Weights of a small transformer language model.
Size: 18 layers, MLP 640 GELU, 6.15M parameters.
Architecture: LayerNorm before each block, learned positions, no biases in attention or MLP, untied embeddings.
Training: a variant of Adam for these matrices, 235M tokens, 7172 steps.
MLP neurons of a small language model. Each row is named by its layer, matrix (down: output weights) and neuron, and shows model dimensions 0-95. Each number is 50 + 12 x the weight over its row's rms, rounded and kept within 0 to 99.
A block is one neuron, or neurons of one layer that tend to fire together. After each block is what it responds to, as a language model described it from the Wikipedia text at the highest values.

L7.down431:49 53 35 59 39 38 49 70 52 61 41 63 57 36 51 53 54 43 52 53 53 58 43 55 45 51 46 25 39 55 38 45 09 57 55 37 41 45 50 48 39 45 31 43 90 53 62 56 63 49 46 36 52 51 75 70 55 53 63 64 38 41 28 26 58 53 59 59 40 47 50 65 50 48 74 37 53 29 34 44 50 68 53 50 68 43 53 75 48 52 63 61 49 56 50 57
Responds to: Start of new text segment. The first token of a heading, list item, table cell or sentence after a break, e.g. In (In 2009), Col (Color), Gl (Global).

L7.down563:36 55 48 46 77 33 47 62 64 55 49 64 74 57 54 40 42 52 46 41 42 27 53 47 48 44 30 73 68 53 60 34 51 61 63 47 46 72 60 49 65 46 54 70 46 58 49 54 61 42 64 51 37 38 52 51 49 65 61 42 41 54 40 50 43 57 38 41 50 60 28 34 38 61 52 52 85 48 55 38 33 70 53 79 60 56 53 77 49 66 41 26 70 44 63 45
Responds to: Dates and time spans. Year and month tokens completing dates in biographical or historical narrative, like in July 2017, 31 December, from 1928 until; also announced and Preceded by.

L13.down103:40 29 63 59 30 65 46 49 39 45 62 57 51 53 34 43 42 57 57 59 51 71 55 60 50 51 43 18 62 41 49 40 41 48 48 74 65 63 47 26 43 29 57 30 66 58 49 61 57 60 34 41 63 43 41 38 59 72 33 49 40 72 60 59 31 61 55 56 40 56 50 35 52 59 73 53 40 64 48 62 56 42 52 47 44 66 52 36 51 42 50 42 30 68 48 61
L13.down126:41 29 85 41 39 50 57 46 52 60 66 44 57 49 34 24 34 38 37 57 71 52 32 48 50 30 46 66 55 63 32 78 70 49 56 46 41 47 34 75 68 61 65 34 45 61 37 52 57 47 52 52 45 79 40 34 54 46 44 52 45 33 48 50 36 45 39 63 63 62 61 54 35 37 44 48 50 54 52 53 56 62 62 42 46 69 72 43 37 44 75 66 34 43 30 58
L13.down142:56 64 51 54 45 48 65 38 51 61 43 19 72 43 45 31 60 26 66 59 56 43 70 29 35 51 40 53 54 51 50 37 55 66 62 44 44 42 57 49 46 72 37 43 63 46 50 59 33 59 42 54 53 31 48 60 43 67 51 50 56 65 33 44 64 54 47 53 30 58 43 64 43 69 57 50 43 37 48 63 57 37 67 73 51 66 44 62 64 29 72 51 60 45 43 44
L13.down248:63 60 36 49 49 50 60 49 44 57 23 52 58 42 41 55 51 50 50 51 63 27 36 53 37 86 64 17 60 52 75 58 57 61 50 49 55 55 60 56 34 65 55 57 34 30 53 50 42 58 42 33 41 44 44 49 57 37 70 63 47 45 47 38 80 58 25 59 29 46 47 49 57 48 35 67 32 61 41 43 57 44 49 49 45 46 35 37 57 63 42 35 39 44 48 47
L13.down412:57 43 46 80 53 34 60 64 49 51 34 37 54 47 49 54 41 37 40 49 48 48 45 74 42 40 34 57 46 50 33 47 47 27 34 48 64 50 44 55 52 55 61 70 48 32 45 45 47 69 61 50 69 53 44 40 39 44 47 49 44 71 40 46 57 62 64 61 39 52 36 52 56 34 69 58 53 37 58 45 67 42 58 41 55 39 61 62 51 26 60 29 39 49 65 66
L13.down494:53 32 71 51 53 53 56 55 24 68 42 51 74 48 42 54 50 59 51 68 49 61 21 61 17 32 51 53 39 23 50 46 45 50 58 46 32 51 34 41 48 34 51 50 65 48 53 43 47 62 54 56 62 61 49 61 60 62 55 71 43 41 66 51 41 67 41 51 63 61 48 69 46 60 32 28 59 44 50 40 59 59 45 38 55 54 42 63 45 52 51 20 39 58 49 60
L13.down582:61 68 54 44 54 25 46 29 40 43 39 67 49 43 61 53 63 45 46 67 77 53 42 32 49 40 36 56 46 60 46 85 61 53 57 53 45 53 64 40 69 53 50 44 54 51 55 45 38 61 59 45 44 47 50 73 56 51 61 45 42 58 46 44 52 49 31 46 55 31 34 50 38 47 57 58 55 51 37 54 61 58 39 61 37 52 88 36 46 53 58 45 71 53 21 54
L13.down618:46 40 23 47 57 47 72 52 66 57 59 49 37 67 56 48 47 59 56 48 39 56 56 67 35 82 37 39 58 52 49 78 45 40 63 64 44 42 45 39 50 64 59 44 47 48 34 56 60 51 26 47 38 61 26 45 47 52 64 59 34 71 56 54 57 61 43 31 25 48 50 42 52 48 65 49 63 46 39 46 39 58 46 50 32 33 54 37 41 61 59 71 50 20 54 58
Responds to: Year digits in dates. Digit pieces finishing a year in running prose, usually after in, until or since, e.g. "until 1970", "in 1863"; occasionally scores, route numbers or "not".

L7.down358:45 49 48 52 34 72 43 48 44 57 61 58 56 52 69 64 54 57 32 39 61 53 52 52 42 28 34 48 43 67 30 42 43 70 58 50 41 64 54 47 11 56 45 20 54 43 45 58 56 42 47 29 43 42 47 60 47 53 53 39 48 47 33 37 64 48 40 38 65 40 56 55 48 47 66 53 46 54 42 49 61 56 41 66 50 78 54 61 51 61 47 43 51 62 56 46
Responds to: Proper-name completion pieces. Word-piece continuations inside multi-token proper names, titles, codes and headings, e.g. License, Conservation Area, Fourteenth Amendment, closing ===.

L15.down50:62 41 60 63 44 50 54 71 40 52 55 44 56 41 45 33 74 52 42 57 31 48 37 35 70 55 55 44 64 52 44 54 67 34 42 36 48 42 41 55 45 72 60 63 45 39 42 42 60 67 56 48 48 41 51 46 56 51 44 52 73 67 52 60 69 62 72 34 60 63 66 36 66 35 63 58 54 47 45 53 38 62 38 37 67 61 38 30 55 36 36 66 60 36 61 65
L15.down67:40 49 58 52 76 47 55 54 71 34 80 31 48 53 29 29 43 53 41 40 51 81 50 43 46 49 73 28 42 48 60 58 48 49 54 65 50 69 43 59 40 41 70 45 51 28 57 44 62 52 32 42 59 36 43 45 49 46 33 51 47 54 62 63 55 57 45 35 38 74 53 34 63 33 44 41 56 50 57 50 43 54 29 45 50 72 44 45 44 44 54 39 43 62 73 68
L15.down96:56 49 55 49 83 45 42 41 39 66 62 50 37 63 50 57 55 39 36 64 24 53 35 67 45 51 55 62 42 31 69 67 54 27 52 63 36 59 42 47 45 35 45 41 48 38 50 40 55 43 83 62 72 51 60 38 45 63 37 47 70 51 41 60 43 47 46 45 50 50 46 37 51 54 32 39 58 45 58 40 17 56 37 46 47 52 46 39 49 62 48 55 35 24 74 62
L15.down206:37 65 47 49 52 52 64 42 48 43 61 30 36 44 44 43 63 45 50 34 54 41 47 53 65 67 56 63 55 55 59 45 52 43 40 44 45 50 28 53 55 57 64 37 37 54 46 47 57 35 44 46 57 47 36 54 54 44 37 39 72 54 37 62 50 43 54 63 53 66 51 37 64 40 44 60 44 38 53 48 37 58 44 44 25 36 17 47 40 41 48 45 44 41 71 79
L15.down330:35 41 45 40 54 64 56 61 67 54 43 28 69 56 45 60 41 43 57 38 33 58 64 36 60 43 55 44 38 48 35 46 40 48 76 53 47 67 37 54 70 49 65 44 40 40 37 41 54 55 21 44 63 47 28 44 48 69 48 55 57 83 52 61 52 58 63 52 26 51 62 35 91 34 34 33 48 24 52 44 49 33 44 47 71 55 20 59 50 46 48 33 44 52 40 54
L15.down363:35 57 57 47 61 66 43 59 54 51 61 56 48 59 39 48 56 39 36 72 44 42 33 29 59 37 71 43 40 59 44 92 55 41 52 60 52 59 61 50 59 56 63 54 68 57 59 49 24 57 57 56 44 46 64 47 58 48 44 55 67 40 38 54 43 39 55 23 65 39 30 55 68 43 64 59 35 58 50 28 56 56 62 59 56 45 48 69 65 50 57 47 49 47 39 43
L15.down545:57 45 33 68 34 60 53 51 65 39 34 52 58 52 27 72 71 33 50 46 57 57 53 48 47 49 38 63 47 54 43 38 32 38 54 57 48 40 41 36 60 54 64 34 45 40 42 54 80 35 61 41 70 31 38 48 54 53 59 37 57 50 60 55 55 56 50 53 45 56 61 35 68 46 36 47 39 44 44 84 58 46 12 69 48 75 51 30 47 62 59 25 37 49 43 30
L15.down612:80 69 60 32 27 57 46 41 47 55 24 49 57 37 59 37 40 63 52 48 49 48 46 55 42 45 66 56 64 47 67 48 58 45 59 30 49 55 33 53 36 60 45 59 47 38 38 69 56 54 43 56 44 60 45 50 64 53 58 64 40 34 38 49 27 31 50 55 59 42 61 43 68 48 45 71 54 61 45 45 44 48 68 57 46 47 28 19 40 54 32 29 63 51 49 56
Responds to: Comma after fronted clause. Commas (often fused to the last word piece) closing an introductory phrase before the main subject, e.g. "After receiving her MBA in 1990," or "While attending Princeton,"; also "as" in "as well as".

L13.down25:42 37 55 51 63 43 31 56 50 42 68 43 50 52 58 65 41 68 54 53 51 46 52 56 43 44 56 30 57 48 65 48 42 36 42 57 48 49 61 61 30 42 61 54 59 42 45 55 58 63 56 51 50 35 54 53 44 51 33 49 66 34 58 66 49 63 31 60 46 59 23 67 52 38 42 44 45 30 50 50 72 54 59 42 39 32 54 24 70 45 28 52 43 32 51 59
L13.down118:41 18 54 52 63 49 40 55 38 55 66 64 57 48 47 72 44 64 38 53 42 46 48 55 59 45 42 23 40 54 39 56 55 44 50 62 34 52 49 56 50 35 54 45 41 33 56 66 59 53 38 57 47 53 51 49 34 51 35 43 53 61 74 61 38 65 67 61 56 21 59 50 49 42 32 55 27 63 48 47 35 66 22 36 39 56 72 64 45 71 26 45 43 45 63 84
L13.down282:59 48 51 58 57 54 30 57 59 46 62 42 58 51 19 58 53 69 68 62 37 31 54 51 39 42 48 70 40 65 49 38 54 42 51 47 59 67 54 60 47 65 38 55 35 62 34 53 26 72 42 51 43 59 33 33 69 59 49 42 40 73 53 40 52 50 45 61 59 43 48 44 63 52 55 56 47 38 38 15 43 35 32 56 60 38 52 54 69 53 31 49 54 54 54 43
L13.down337:58 35 49 47 60 49 56 48 54 33 51 53 60 35 63 60 30 43 38 50 60 57 41 59 52 59 66 25 58 53 47 52 63 48 55 49 68 58 60 68 49 55 48 29 68 54 53 54 57 46 52 46 34 19 41 30 47 58 40 45 61 40 22 71 64 37 45 64 59 67 37 39 51 28 36 60 55 59 61 48 50 61 38 47 33 73 36 67 56 37 35 56 48 68 45 55
L13.down349:50 37 47 65 65 56 51 63 69 55 49 59 34 39 38 46 23 48 42 42 60 43 59 70 55 41 54 63 50 42 64 44 45 46 66 47 67 45 64 51 26 55 41 64 31 57 41 57 62 57 57 51 45 44 46 46 79 57 57 60 75 52 38 39 55 41 55 58 58 51 58 56 45 50 39 66 64 41 48 53 40 53 57 72 51 52 24 54 82 40 26 47 39 61 51 22
L13.down435:45 46 47 39 53 48 40 40 40 53 46 77 41 55 68 66 54 40 59 49 27 58 40 54 58 73 63 32 44 66 55 57 54 61 69 49 36 42 56 52 47 70 44 59 45 61 51 33 53 54 58 49 36 59 65 36 42 37 48 43 56 24 50 55 38 43 51 25 51 52 60 47 39 43 46 30 43 57 77 67 43 56 54 68 41 60 34 38 39 58 45 57 61 63 68 40
L13.down445:55 56 55 52 37 44 34 34 48 36 34 45 62 38 45 53 27 69 46 46 24 38 41 58 49 43 66 34 49 78 61 44 37 51 63 66 62 46 64 56 54 51 32 49 38 35 45 69 46 40 63 78 54 45 57 37 53 67 56 54 62 47 74 25 55 54 40 56 45 59 63 46 52 49 51 37 48 53 48 55 25 42 39 37 69 45 40 55 46 72 43 44 49 45 69 48
L13.down474:65 32 45 66 63 47 37 41 49 48 53 39 54 61 67 53 41 60 46 37 70 48 32 39 39 40 41 36 59 60 47 40 50 46 45 51 60 62 79 59 42 56 49 80 44 45 39 51 34 38 44 40 61 52 23 54 68 76 41 70 49 70 59 38 43 50 53 49 33 31 56 47 74 36 59 68 61 39 49 53 50 36 30 44 34 53 51 60 57 34 56 52 60 48 56 44
Responds to: Official name continuations. Predictable next pieces inside formal names and titles, often mid-word: Department of Public Safety, Minister for Foreign Affairs, Constit-ut-ional, Comm-itte-e.

L15.down24:63 35 64 61 51 46 48 35 23 53 25 33 52 63 74 26 58 72 69 17 63 39 26 36 66 28 54 34 60 45 60 43 58 52 63 52 75 44 44 67 28 58 54 44 68 40 56 48 62 45 58 24 27 57 45 40 37 49 71 50 51 45 51 54 54 48 52 47 45 48 54 46 30 52 55 50 46 65 45 56 44 45 33 63 42 67 61 25 53 54 40 51 60 61 38 66
L15.down139:53 30 67 44 41 53 59 34 25 44 45 47 63 37 41 60 44 51 41 49 56 40 44 52 48 67 63 74 40 64 47 72 45 36 67 50 40 50 47 19 61 49 64 50 41 71 50 36 64 40 58 56 55 62 63 48 43 47 33 40 52 40 46 34 38 59 32 50 37 64 49 40 36 62 69 41 50 54 43 61 41 63 67 46 61 57 50 28 32 47 57 58 34 44 42 44
L15.down172:53 28 41 53 55 48 46 42 63 38 54 28 52 43 50 54 53 49 53 65 41 40 50 43 50 53 54 19 51 61 54 99 58 32 28 54 48 33 46 57 45 48 36 50 50 54 53 56 39 56 47 48 66 59 47 57 47 54 48 40 45 45 69 65 53 42 74 44 51 49 47 30 56 35 55 52 54 43 44 63 44 53 41 54 55 65 64 55 54 54 58 58 54 42 53 61
L15.down213:51 53 53 32 61 50 46 51 48 62 40 41 42 45 44 43 27 42 58 56 45 51 55 62 50 69 52 11 56 42 21 69 53 65 64 50 44 35 61 66 26 38 60 51 53 45 60 38 47 47 03 41 50 59 37 50 49 48 42 56 56 40 48 48 54 53 43 58 47 49 36 52 47 59 50 47 65 71 43 48 53 40 58 31 75 69 47 59 40 77 54 63 55 49 77 69
L15.down503:42 41 41 47 54 47 55 49 58 47 55 53 57 59 39 48 61 61 43 54 59 39 58 45 37 47 32 17 47 51 44 99 39 50 45 44 56 25 49 59 54 60 56 53 44 32 52 55 61 46 51 45 56 35 44 56 50 44 55 53 50 55 52 40 57 44 62 43 36 56 48 54 61 51 54 49 49 55 55 58 28 58 38 60 52 43 59 55 57 49 65 51 52 44 52 48
L15.down522:57 17 54 45 39 44 58 44 36 59 53 53 69 58 83 56 41 42 41 51 46 75 76 47 51 35 59 26 34 58 46 66 59 53 45 43 60 27 47 54 55 48 71 46 47 43 57 42 45 63 58 55 64 47 60 33 48 38 37 69 34 34 55 44 45 48 63 29 40 43 53 48 55 60 29 41 33 44 41 51 51 49 36 54 38 41 47 59 67 60 47 59 86 50 61 49
L15.down560:51 36 61 59 57 48 47 45 50 49 62 60 59 55 36 24 29 64 44 46 56 53 29 57 40 48 54 26 37 49 35 85 40 32 48 51 43 44 53 66 64 52 44 59 36 35 51 49 64 66 55 49 56 46 29 30 26 55 40 54 55 23 57 46 46 44 50 65 35 51 73 50 67 64 44 32 51 49 66 23 71 52 39 30 53 65 46 45 47 58 50 49 46 51 50 67
L15.down598:59 41 57 54 34 45 38 25 62 46 63 45 66 45 25 63 30 46 52 57 38 38 53 54 48 58 48 49 57 35 23 55 64 30 41 32 48 38 36 53 44 62 62 48 22 39 30 57 51 72 54 43 45 67 65 29 48 61 47 49 64 44 19 39 42 71 36 38 51 54 58 48 63 58 45 38 45 48 63 39 67 49 31 65 64 53 45 39 53 45 60 49 76 46 43 57
Responds to: Sentence-opening In and re- stems. Fires on the second piece of re- words (re-ac-hes, re-leased, re-in-stated) and on "In" opening a sentence or paragraph before dates or "a".

L7.down238:59 53 48 39 67 68 40 36 25 54 51 68 48 47 64 53 56 60 37 40 47 58 62 70 49 60 34 39 63 50 54 52 55 50 60 46 44 62 38 48 44 37 55 43 48 43 57 31 67 61 34 64 43 78 62 64 44 66 42 58 45 40 59 51 36 32 76 45 69 26 51 55 58 17 44 51 84 52 42 31 41 48 42 46 47 69 60 60 38 57 36 38 37 41 67 37
Responds to: Clause starts and name fragments. Mostly a new clause's first word after a comma, such as he, she, but, and, as, who; also mid-word pieces of names in sports tables and lists.

L13.down8:53 41 48 40 63 65 49 38 59 45 54 55 40 36 65 46 46 54 62 32 68 47 59 54 56 65 54 62 33 59 50 37 31 28 47 54 65 52 61 45 48 65 34 76 66 43 63 41 53 50 48 60 48 54 61 25 42 71 40 46 45 40 43 42 47 52 28 63 62 51 39 58 54 79 55 53 54 36 49 44 51 42 36 55 64 39 39 38 41 76 42 56 60 56 48 56
L13.down183:40 57 50 34 44 41 70 44 54 43 34 55 67 33 65 60 38 33 53 46 60 54 37 44 48 47 44 47 48 51 74 29 26 90 57 38 52 58 58 58 25 63 53 57 45 56 52 44 51 29 76 35 75 49 48 41 56 43 26 55 54 58 63 52 47 57 51 47 34 47 53 51 59 66 47 50 47 47 63 57 41 46 32 72 65 55 60 51 62 52 37 35 49 66 57 28
L13.down297:53 40 47 49 43 44 61 57 50 57 41 33 61 39 47 33 62 38 59 46 40 63 77 42 63 75 63 31 81 52 50 41 26 47 59 47 37 54 64 54 56 61 48 58 46 36 55 43 29 43 26 24 48 42 52 64 58 67 50 43 46 37 47 35 67 58 46 51 60 53 63 34 49 46 60 27 52 52 57 60 68 43 64 48 35 55 66 38 44 67 55 65 61 43 59 47
L13.down400:60 47 48 34 55 50 40 28 66 50 44 60 59 53 45 47 47 47 46 40 36 48 50 52 48 43 62 62 52 64 45 69 37 41 66 65 39 47 62 52 39 57 48 76 22 68 41 49 62 47 69 41 59 64 63 33 65 40 47 60 69 66 42 31 34 56 42 46 41 48 69 52 45 68 30 55 43 47 34 56 47 43 36 41 52 51 35 54 44 47 37 56 58 32 29 46
L13.down437:38 45 59 36 68 52 51 63 34 45 71 45 41 60 71 57 58 51 46 34 58 54 56 60 68 50 71 42 54 52 58 43 51 56 62 50 34 58 52 41 45 26 29 44 40 68 57 54 56 63 58 60 67 39 47 66 54 55 39 50 50 29 45 61 52 53 50 41 48 46 71 35 61 54 40 49 65 45 26 51 34 50 18 55 41 49 47 44 45 32 28 69 45 48 34 45
L13.down495:45 40 69 43 26 40 66 64 33 48 47 61 50 63 61 66 36 62 42 45 47 37 42 53 62 35 48 20 40 63 59 50 48 63 40 46 54 61 50 54 54 48 73 37 40 64 37 53 54 62 52 61 44 53 44 45 35 65 50 69 44 66 76 54 45 44 38 42 63 27 52 80 39 21 53 40 57 55 47 52 47 61 42 40 46 68 42 45 46 65 47 52 69 58 60 67
L13.down556:45 48 32 56 61 46 34 53 48 40 68 51 32 60 42 60 34 54 47 45 43 61 43 41 52 52 65 18 41 42 39 79 42 53 22 41 46 43 59 63 67 54 70 46 51 54 77 50 66 34 19 35 59 45 50 40 52 63 58 61 44 73 56 67 50 43 53 43 44 55 54 51 52 43 68 44 74 52 53 40 41 59 45 27 61 61 41 66 38 62 31 58 48 60 49 55
L13.down634:50 52 50 56 40 19 76 41 43 56 62 40 61 68 63 32 66 60 32 49 47 74 49 41 42 80 38 26 63 63 50 46 51 54 52 43 60 40 60 30 53 63 49 22 63 47 49 73 34 65 54 52 64 49 49 49 52 39 62 30 46 44 49 56 57 62 66 31 39 45 37 19 40 54 76 36 59 53 51 63 41 41 56 48 48 42 65 43 65 51 60 61 54 46 40 64
Responds to: Sentence-opening words and date connectives. Sentence-initial In before dates or the, and between years or months (Between 1991 and), and second pieces of split opening words (I-t, S-ince, th-us).

L15.down47:63 64 65 55 49 47 39 59 39 60 46 55 53 61 57 42 32 83 43 56 55 66 54 56 35 49 54 58 34 64 74 50 29 58 51 38 47 71 50 61 49 44 51 52 53 47 47 39 55 47 55 51 37 44 53 40 54 34 41 59 38 71 43 35 34 47 28 59 69 57 48 60 54 71 49 49 46 38 65 21 56 69 64 31 45 42 41 48 64 48 66 49 22 34 32 36
L15.down52:61 46 72 46 35 82 37 72 46 66 63 41 29 75 47 47 35 55 37 32 56 72 56 61 40 65 46 45 58 55 55 59 45 57 31 42 36 75 57 49 43 32 58 56 61 43 52 43 46 31 57 64 43 29 60 60 60 57 30 62 35 53 23 36 36 49 37 56 48 57 54 40 59 58 36 40 51 40 52 49 49 54 42 33 50 59 52 32 75 75 37 47 43 29 54 55
L15.down116:60 39 24 62 44 52 58 25 35 54 56 38 49 51 51 47 63 51 53 43 45 62 40 36 34 59 53 64 54 52 51 37 49 47 64 59 39 76 44 49 35 53 50 56 50 41 70 38 37 56 54 39 31 45 50 49 60 53 63 56 32 70 46 73 43 49 44 40 26 55 40 47 48 48 53 53 33 50 45 51 56 50 51 77 38 30 29 59 56 52 71 53 33 57 53 41
L15.down175:55 58 60 69 73 28 51 63 41 41 52 43 26 62 59 40 69 56 20 59 48 40 42 62 48 47 65 38 38 37 62 63 30 53 55 66 41 71 42 72 34 49 61 67 89 66 30 51 53 56 29 42 40 58 59 57 58 43 50 63 51 52 42 46 47 53 43 44 36 59 56 34 28 54 40 35 65 34 49 53 62 40 70 39 56 55 49 47 56 67 50 49 50 45 60 48
L15.down223:55 66 53 56 47 44 59 29 56 63 72 58 58 14 59 53 43 49 45 49 46 37 87 59 45 63 61 46 58 45 32 44 62 59 34 44 37 43 42 45 54 62 39 57 58 44 46 50 42 37 55 37 53 42 55 70 73 21 45 58 61 47 40 52 68 46 55 33 46 78 56 58 58 77 38 42 64 37 48 75 51 48 28 66 49 38 49 52 77 35 60 46 53 35 55 50
L15.down230:54 57 51 55 77 40 37 43 45 35 37 41 45 77 50 48 44 64 62 50 55 51 48 42 48 61 57 41 44 47 71 26 55 47 41 53 56 71 52 74 23 57 55 60 58 51 43 47 54 46 38 53 47 67 54 34 55 53 30 49 47 63 63 49 64 76 34 47 72 50 44 44 45 47 44 63 67 51 76 64 32 47 59 41 38 40 49 43 49 72 20 64 45 59 41 43
L15.down244:56 49 52 53 40 63 56 51 44 53 76 48 40 68 63 47 38 52 57 51 39 62 48 40 67 29 55 58 32 42 44 45 46 47 56 59 77 57 43 54 59 62 46 41 65 67 64 51 35 54 39 46 50 39 61 38 57 43 60 61 33 66 38 41 43 52 43 27 55 55 31 43 26 39 63 56 47 50 49 80 67 43 52 86 64 52 62 52 59 47 66 43 67 47 44 46
L15.down433:48 66 62 63 43 46 62 62 44 47 44 25 43 63 56 58 53 45 44 53 46 56 40 45 51 48 62 69 57 42 41 44 37 44 27 52 37 35 46 41 54 81 58 24 53 41 53 63 21 65 48 44 61 22 45 51 48 54 55 45 36 73 46 63 76 51 63 41 72 46 59 55 84 44 59 41 43 45 31 37 51 40 57 46 29 49 66 46 65 56 47 42 42 62 52 51
Responds to: Dates after months. Year or day numbers right after a month name or "in" in dates, e.g. "October 1," "July 2017", "in 2010"; occasionally mid-word fragments like "rri".

L15.down123:58 52 38 42 50 32 59 40 77 42 36 62 34 34 48 58 30 57 44 66 31 36 65 48 55 50 52 46 42 45 61 36 37 33 74 57 33 48 57 40 47 54 58 56 40 55 52 49 59 37 32 54 36 58 61 39 60 48 52 58 39 43 59 68 58 42 39 48 65 50 50 59 49 33 46 47 50 50 51 32 32 58 53 51 46 71 23 37 51 33 40 47 37 25 46 51
L15.down165:33 37 46 61 48 75 69 59 32 45 58 79 55 49 40 35 46 19 71 30 27 31 53 51 49 65 58 23 58 47 54 56 67 54 49 51 39 28 43 57 59 50 54 52 38 47 53 65 53 54 60 34 33 70 38 49 42 47 35 31 37 36 46 69 30 38 52 53 50 47 55 52 45 45 42 38 20 62 62 51 49 52 53 68 37 56 67 55 45 41 58 57 54 65 59 56
L15.down243:61 42 36 27 60 29 62 56 49 39 55 72 50 74 62 52 49 44 55 48 79 56 48 49 57 26 47 63 53 49 52 78 32 43 44 35 38 31 47 64 59 47 56 48 59 24 31 59 37 52 37 45 38 37 39 58 47 36 40 55 37 59 55 58 61 42 47 49 81 49 52 44 64 58 52 31 40 66 56 45 75 43 61 44 43 62 68 63 75 34 68 61 44 44 42 55
L15.down370:48 46 40 51 51 37 40 55 43 38 61 48 49 56 38 62 52 53 52 37 35 59 37 48 48 34 55 69 59 63 52 47 48 68 45 55 51 35 50 35 68 71 48 55 87 74 43 56 65 54 23 44 44 55 35 36 49 58 62 36 43 33 44 80 53 55 41 49 57 38 39 75 34 50 47 60 48 55 57 65 49 47 54 58 37 42 58 47 33 41 54 53 58 64 71 36
L15.down373:60 40 51 42 42 41 47 60 60 66 40 71 66 48 52 62 48 55 26 69 52 35 37 61 56 57 68 58 52 40 33 81 44 42 44 57 42 66 54 57 49 44 50 45 36 40 53 46 61 40 44 82 49 51 54 55 50 67 45 78 61 37 56 58 47 66 46 59 56 50 34 35 71 40 28 39 44 45 30 50 50 31 45 41 43 58 60 66 60 44 51 46 35 59 58 44
L15.down398:49 47 68 52 35 39 62 56 44 37 58 55 36 55 67 51 57 57 48 29 47 42 74 54 43 57 58 43 38 67 62 73 48 61 52 51 60 51 67 65 48 46 45 40 48 48 54 54 36 66 36 61 52 43 24 41 72 38 52 41 44 52 63 63 48 38 68 42 63 28 69 67 64 38 46 68 63 42 52 54 51 74 46 44 66 51 33 68 50 43 48 61 42 44 45 48
L15.down410:44 47 57 62 59 58 51 51 64 55 53 31 37 57 54 36 44 32 48 50 45 45 55 53 46 51 50 92 62 45 52 68 67 47 64 25 30 56 47 52 47 62 68 50 34 61 57 58 54 51 62 40 49 40 43 34 42 67 46 47 63 37 23 68 61 50 40 54 44 76 35 53 35 47 51 44 57 44 46 48 43 35 73 50 51 51 47 46 57 50 64 50 48 62 48 45
L15.down505:60 46 43 51 69 52 59 49 62 36 61 60 41 61 64 28 68 39 53 51 37 43 45 55 40 45 47 14 43 57 68 51 60 64 58 60 42 68 43 37 61 56 70 60 46 42 38 59 64 67 41 47 34 72 54 39 48 71 53 44 63 47 53 40 37 36 48 44 28 47 67 60 31 27 49 50 47 55 41 41 48 60 64 48 40 57 51 39 46 42 48 54 59 46 54 54
Responds to: Mid-word subword fragments. Short middle pieces of long multi-token words, right after an opening fragment, such as "os" in explosion, "x" in approximate, "ut" in institute.